MLP neurons of a small language model. Each row is named by its layer, matrix (gate and up: input weights; down: output weights) and neuron, and shows model dimensions 0-191. Each number is 128 + 32 x the weight over its row's rms, rounded and kept within 0 to 255. Numbers have three digits each. A neuron's up and down rows have the sign that makes its largest values positive.
After each neuron's rows, "fires on" lists the tokens most often at its 100 highest values on Wikipedia text that the model never trained on; "fires before" lists the tokens most often just after its 100 highest values on Wikipedia text that the model never trained on.

L9.gate98:115146131049116109105122128124135140142185107094131132117139113170169165180101087100097118142117127179122164099218142147088109162092148150127138125165123101043144147160130195166119145103154141128095124136113129143102133224077092121106128101110160083164125137087130131137093075137096166145155108127144141087185110136089152128100167096187116101130109084137147104151152069156162141192128078073140141136168107049193129098136052102182134124128123077143131151168173102136118102108095074150071079156095103108087134132130170089126138164124096135091183102094093169090153130118146170159
L9.up98:170066123170137090084091066119084118153100210170112069146068170169104135173132093128166134073110122091106125131136134134130086136123128098097172093105156178162132157174116143166147133097138100157175112141165138105117145124085168145127039148197155056091123144091157118143104144141145115131156107147126083109086109109097128059173133128109061161116128163119121097110094114079148140184161066131121129190141150167073082122147127142131159091126153129129135072128106169088147142065112140093055120129087117111116152138140083165094092144108144122103156162156091105093152167129166156064
L9.down98:138120131131133164109150169155164173154100126125144218112155149124145141116115086085109081105155100106140147152166092131096147204120110124130094147197125110077193192170146096171138157133122130138119124105075125125140133189153171026115159088086098144171124141121186077130129145116128100098119114128109127121123103104120141089141141153203090139124186048074139093120155084163124175118034093109181154162150092096155188112123134134123085143130116101096144086159150136158152130118169146144093102087103099116122157122186154117112098154081166138091116034148122142110102104119148105159
fires on: "\n"
fires before: "|", "-", "To"

L9.gate457:136143117096149067139073133087081095142141134078166105141119089123091151130136097149151070118082107155138119150125130057127163112176113094152085129056117145151076219113153121126085092092114163211149093157116118181139153164136094056102161127143047064154090159095132139114099149127159126115134168121136118146144147149128063143108098057106106102089152122182090144103095142079151101132173107157147164144119132159109105111137088158155131113110132099096208065089122145060125103145085155074115096150134135105150116152158049145107105091100098121126125153107158110165116163083100138129
L9.up457:131131113089177136167104137159120126125154073113191119135131121146062134110079164173156113069148117143108096052145099062131175160148141114107153144156162136144091055132146115122151121053104128135086118117083132136141202153105137135135110135149061139133166109087106090124194087134091120157082109094150082087145130089162072076121189117086103161088145154111107150081119115118132145125127132066149160118118132143145088118113159139071137129201149098098144168126109083124176132100125071112158160139132149197083158128169126123087095097096090157117089081082174074108124173112195128088
L9.down457:117111149146115134059105169087095145183120120137191103144094081165141175131176081096088092169123124141206121105112136102115156154131117141083092169133176101139095112118168113187147084136133145152171123173151166163118117133127092161136146110107127091156111134118109149108179143108109103132154135145182112113105088134141117142195090127171086105092126096101153165128125123145083105157151053159183136143059138138129112110179096125080083225255174117124099064161106120132104107197093134104123139117142102103099120182123088100183087163133106139125133149090143141128135160121089162124
fires on: "=", " ="
fires before: "="

L12.gate132:179098139093057091096135181127055144102162131143048140153130119091145129141145060137155142111119110114096173154165097145165106137130134129110074141132113127072118162166153130126142148106116155100083148155137156209079118084152138112158138169134097079104141102154110144138083121076124146086035126116126095186141138137163134079194150121187065110133141158098082110078171150114168168120121148108153173107116144128142130086110068099094179136114129098141155090091161109123143076065123140150145160066133141134133191123093095138177121153088154149107111118186072134102078134083128172098
L12.up132:166180096178074119088104130105238160159124136168181103073150159127130110095120076152113136168112106163147159066127135123121186148147171112098098131105112088099116165117138065126151158199171154151139120117145083134147149148137147121113188101078074141134106184135165105070147134197160111025129178067123138109118133118126176113113163168158098121134120133155172135153098054128109120111116102126047126147135169135118125113169089099135150111133133157153122135137137167132103119109150103105093112071129101125129134094067119109174128103148150108145168058142067120124097200154150129140
L12.down132:167116150151148150114146104141103088134080092108111104136122180166156128163133179117084146088126152145143125148163165152124088101106100140126156119140092092071153059099182113132101051108054128138128201043085124206129112126135173102111070078104111153129102154155077164128094100170127163079102091101133108093155153184174120150102158159136155121108094119159212141101115147181118155132140130141124152162175149112161085158135055129108185145164138108129090132111125100161142088105200136148092153141096116160090126104160132059120135118105153153123168068129132133078186130115079096135
fires on: " A", " 2", " 1", " 3", " All", " S"
fires before: "–", ";", "\n", "-"

L4.gate457:152124145101103136112182151098087167046147124137113193201095147123097160150097141069101105110098076111137159162100113108128124126118102077172150114116111057108153144130162089104102123127144115143123129192110090128102029098107171172146138150059160118119126144111127081165120079222131130099139122132080119153117151113114134087129103143157108135133092051161164117112182114120117114159117118103097100089100087101155120085127122142152133185171101115131149121099175141099109163122181140053087050091075100084168158094084125152114058106093124122088118129093128179149119146114118094112
L4.up457:149084105166096153089146136128138134108176126089088185182125100087120122116112172086076147155111100138120150133155164154131113116108119094085113124104148086111124075083138124128106148140124136146153136174151087052053122096163111096076095086082134159078125205137126148145108116187062044114169087045083119108085094118148171091124114151129097128139107148126086109145182151107127109145093097149137113103083085156165172078136139160187113167116190118080132080138116096122135123075172113093121094086149097050167160120117112088145076146160087111114151134144098136125185145152151125089
L4.down457:094139150156142105101116172143122142087101116110117119110116142188089101130109114121135106103152071100101179098134165113169129144153109152054115090171146218156117130092203188121112137091108128104122147120128080139070193112108115073157091131116139141063170166125084132133086125091124096167133122115121162130149122144230137083090092100137115166169143076144064111166099073211164156141134149118153115099109108139129112141166167117064133127149159155080146139096067154101124138120111152143175155087133127119128103100078186130150173160189141113172099134194113064122122100100113160108
fires on: "–", "'"
fires before: "1", "0", "2", "3", "5", "4"

L4.gate416:146144106087213168111143103097139160197151140096120131098119177090108153144161106119104099075118112149153124100147159164163180062187171122119124138123144135108200154175062111091088105092158117159116078123080142138100099151100126067127136109111123101111144128079149175087103100110109094131166123114108106158157106177131103100163089131154162136186104136169124105115116137087122093145122074168178167088205142146139115192100155126169155092145178059179169069100136169108090145178139114142114126124103066095104103066127149106118154139123125145108091146096083125123151110165048097118
L4.up416:185046122156111169117175155097114154116175149132153158178128104136156104114131085094095146152145146096136115169083124143157113146153113193038142107136104146125099120120125131119066081040140127115128170102131083131098144105133132147095097147100126102115099111216133152174164124156176163167088142159150131090092071128157062128155124135107169141135157035125106143171154102142149079164125095148136160077110144152081169166159085100152053155129114113220092167129105177091115139104134099095156133139128098093104113160155094083123109110148088146072111148114128109165153111129095094159
L4.down416:164113159159142121104131133193142171147137169142124147133107135081070110086146066178113120182107134111111137082168137071130118113123092155162063128109100111119166109079196177127153150080194170137158108111141090151162142174118126156129114167089107107166067133170119079172178142095139086087161157127186115115079189139126129084139099151186075143138191075116115139190169116163092094129105081153156194147182105101138111157123163103111154135123141102139063113091119110085140128126097139131129146134148077087083141176080128103158161091158126128147061135110119137089097172098103145171
fires on: "-"
fires before: "-"

L6.gate438:067144160121102085146151147114134125104076125161097138104175128116121128178051087115082128136103067129140083156125105116149174108153126178088079113129163189173143147085100113155149145165150165184156114128118155140155090180087147126156115127119099089127133185121112166136097161136148143129141108136071099083168118102095088254112176160093147141135139089145120109159184168167100148115089103133170130101117124155129169122137154140138105115225105141067135121102132137085114081124208131091144151097062189064187100125107117165144097136129122126163130138127154088156118145068130115123
L6.up438:117107162157053091185181118072083110174119113172139127143153140133159141167062158096148109060156170102124137044103137154186095082086144087161136111129102118131074105127212075120111121136133180153131095183097129055113122176109151106152141109131104112147122128146133091140088136134114105122111145163149113151172125158120115171111132136145132108129083094116185167118165117096191141166131102116110165077078140116138146112121122101125150124226153186114239182170084118139144104129151165097092131112094116143094095106152135116104130163122134120058140134107179115130099153123160166126
L6.down438:096173125161162126119091145116125120097071151150102102125162185112117106084165085164111156165160132071109118095155099080058136168184146113116121123075198134145115107163130212168123115144166113182179173122111144126108109149109095104120120150083176144134146136164192161156149150121175129170106092083124179098124162112123148162125122126125129190157101161125112109130111133126155100145099114115124103139142132133133056125128162145157167118047142092142191052172131145122177121119113148063132106114085197098154054145066139102119167102139084143118131065155171172136144128057111168112
fires on: "=", " ="
fires before: "="

L7.gate440:094173147174132140154110142140111097062178146097120159098126131134167144126156151125087165083112128135085074177087099121080216118144114157149155125147129187073178153151104189080121147161098159103117119140072150130157103123079120131094215158105147117116150163144136161099118172166084161158057177074150107164177111084130041144131133085122143158110134167137119156180072096115141131102141145133106083114083173154109139123085148135146158159201145104148111121102084194128133107120120114126092142116135161127089127085185155109073130127165105101094152186130103135111146202120101152142
L7.up440:120195100140133123134147164142117182133115163147089120084122104132096128146108165138087082101129119115154115112121203133160138112126145146089198134139093126150153112111089118062154122110187137119156113144072142153117122100086087151150118071102134143059092182094106124132136165098135129142083187182161109142170138126180151140100132124072156178092154149153152092147109114140181135170105134117110079065118146127155084132174126148101146146179062122091135086134095110092139092121061094093097114144196171113171091140093158096198121076101084113149100099034115137172172190137107124166
L7.down440:074113134096169112153138150165088126117211150114149111134120081101100078092123175141085145098165079144116133083115159105144147080163094185126165207105162139152133121100122119143077104157166122143156159108111138142070118154096137131084147142149143149101112180094154110149141139153151134175073139090109124146131178123098114149082121096095120160126124144124154118089166113095131107080107169125069129096125124165165181157133148121082135174174115094116166101101051187165139184122106175097066132132164142149167129133116063152104086051133103103086117109088083153172133135117088215201
fires on: "=", " =", ")"
fires before: "="

L6.gate232:174133158106128169080100154139109165122066181132146086119119121141192146110078086082170108140153177117165092116168110152148182111138202147153151125136128142136126096108113156142125141125132196071065036139148136161106177076177176162167161142099145160197105162112110085082146072115090082107105114181136116157117137137163118095118119092148126166106098138159171020118127117109123125179126127141139145068092152192111155119111110136166122141103118098123138117096158111108098113141167093056140103120104119133153120079153113152156116135115153171105144120086183122156129144162078146207
L6.up232:148143125147065132111138139111210083180126155153101142108121140143122240149157125111081154111105119129065126173098122199139107152130130144123118137104085170132164089105162200133141131156152153092167110101114153164166135091111132146115092184077133104138152135151188134114097101050162134061130101152168167120114138151123150084136082099070147117155167112130132131151046106152115153146150055160073155129155137150176104127102147116137173120143124094158131111148124139142145123206138106149080131148109144122196090121120214111119094189129100200108076120119117132173131155095123085134
L6.down232:069155128097125096139148125126147072132170091195124129112101094108127150156110170096133188139170095146110104116185092130153138144100123194085152124172131109191158086103132108154083176110107142126105169141141093180178136171174078054116169108118142140126179136126104125062152121196106084209180187134189151139113158128123111158131111129110116169104119094131043099139136186163125116070149108171128115128151126120150136158144126119072133054102130130143130141120125105080106127082099120138043110091122157106089160136146157138092193137155148141097176113125124114159113049149156109146
fires on: "-"
fires before: "-"

L6.gate66:155166108158079124102138116158143147157132120133135149115183094132130148123190138121061163103095107118202134124134025110150150088087156111109158127079084119106110091134118118108117130161158125118155119104147086131132095154089162117147156133141103123127131122192196119148169132098164096116084163154193098092194121160089159134116146154139126194105141104133155113125163157099078190200085055113081127098148179129142129099077102162179082074118186113151146180108106134122120149134153147145166099105093206094165125157121181099100169067133105155150133121081111100135126089191168143126
L6.up66:123125135125161119111074156091189126148083126153071150159123136120120124087146128104139146125070129166123061095075117145154153084148119102123109066103115113136102146146109155077163105095095105211115120093053172187151143136126174104145108146165080101065089166188111131104153140140138127157120122117085155118182153099196147159142110098116158141113134084119106078124042111182113079115131162102188118113146104128129069171131151166131158136106160158131119129059183150091109175158088092117093075099133059171122078135095138152102119163162100128106083109102172168111068130131095105142
L6.down66:115121118125114173125114102116140126143097173165093149165170093203127104150123115110120114151195218086142107129110115151090119140129155095125141150043149140207196125164156164171131180151155184096160076154099160123147136160145121166071161123134071092202121116088158051117115103111147115106098121166144096183116124156064143124098151153145081108101149113122150136134198170173133164098114115110122110093155151121148115199151100150119134112170209142076093142209197123122136159107109142092139156106080127117146106101163126177159179123122104157128107127137150140147140143140107090107
fires on: "-"
fires before: "-"

L2.gate16:126136110130204081109150166115102163068186090196141120117113075102175155135125124143151135106121159108096150102108163165087162137131119155141150168127138093131094046126121141088159148153178146146149101146113130128108036177085121177128174147102138068086118213063130162127088125108145104143066117110161105103174129124108086166103157158108132100116180172074157066085160117083149186082147087114117169121116133144114173143149166122138137148118122156130150158105147109103140107159081148113144121158116172145153095165158156087059126089186199127112127073137106105070115131124102088142
L2.up16:144108127095124116123111121107091152117161126100105129143094106106125124119163090079142114126079173084061122131092110116064175110117093166159108157074125148104148080187093174177121176151159170117136155125155124184155087201106139113131153141105098119040108081123119049126173100077079108124159111080139157134139149089144101100134102118131067122111176140145199073117136131160103109158107164123135172088128131135106105175162095118097154177147144126169215107102114134196116081138145131120132137116108150122056088109159122127093153104169128136148093073089179087148090114080143204127
L2.down16:153107139100123169152097101094107106177102109090101099107163140131099135165139127164077167135086130088125092128126083121174120141168109177157135135118137077115144129174110082162090126148133134153129123118156136138137152141073104106150202110096095175094160134156131117110172131105157099120129177111128158152137082126162102107153126086134132146082124057110175163155181141202062056114052166131123157090211134151157080140149127141115137093089175111091145070211107087153097102116112089121118086087107094138091147178155171117113161121140117090215151131108179118155075135077159164168
fires on: "=", " present", " Other", " acc"
fires before: "=", "\n\n", "\n", "s"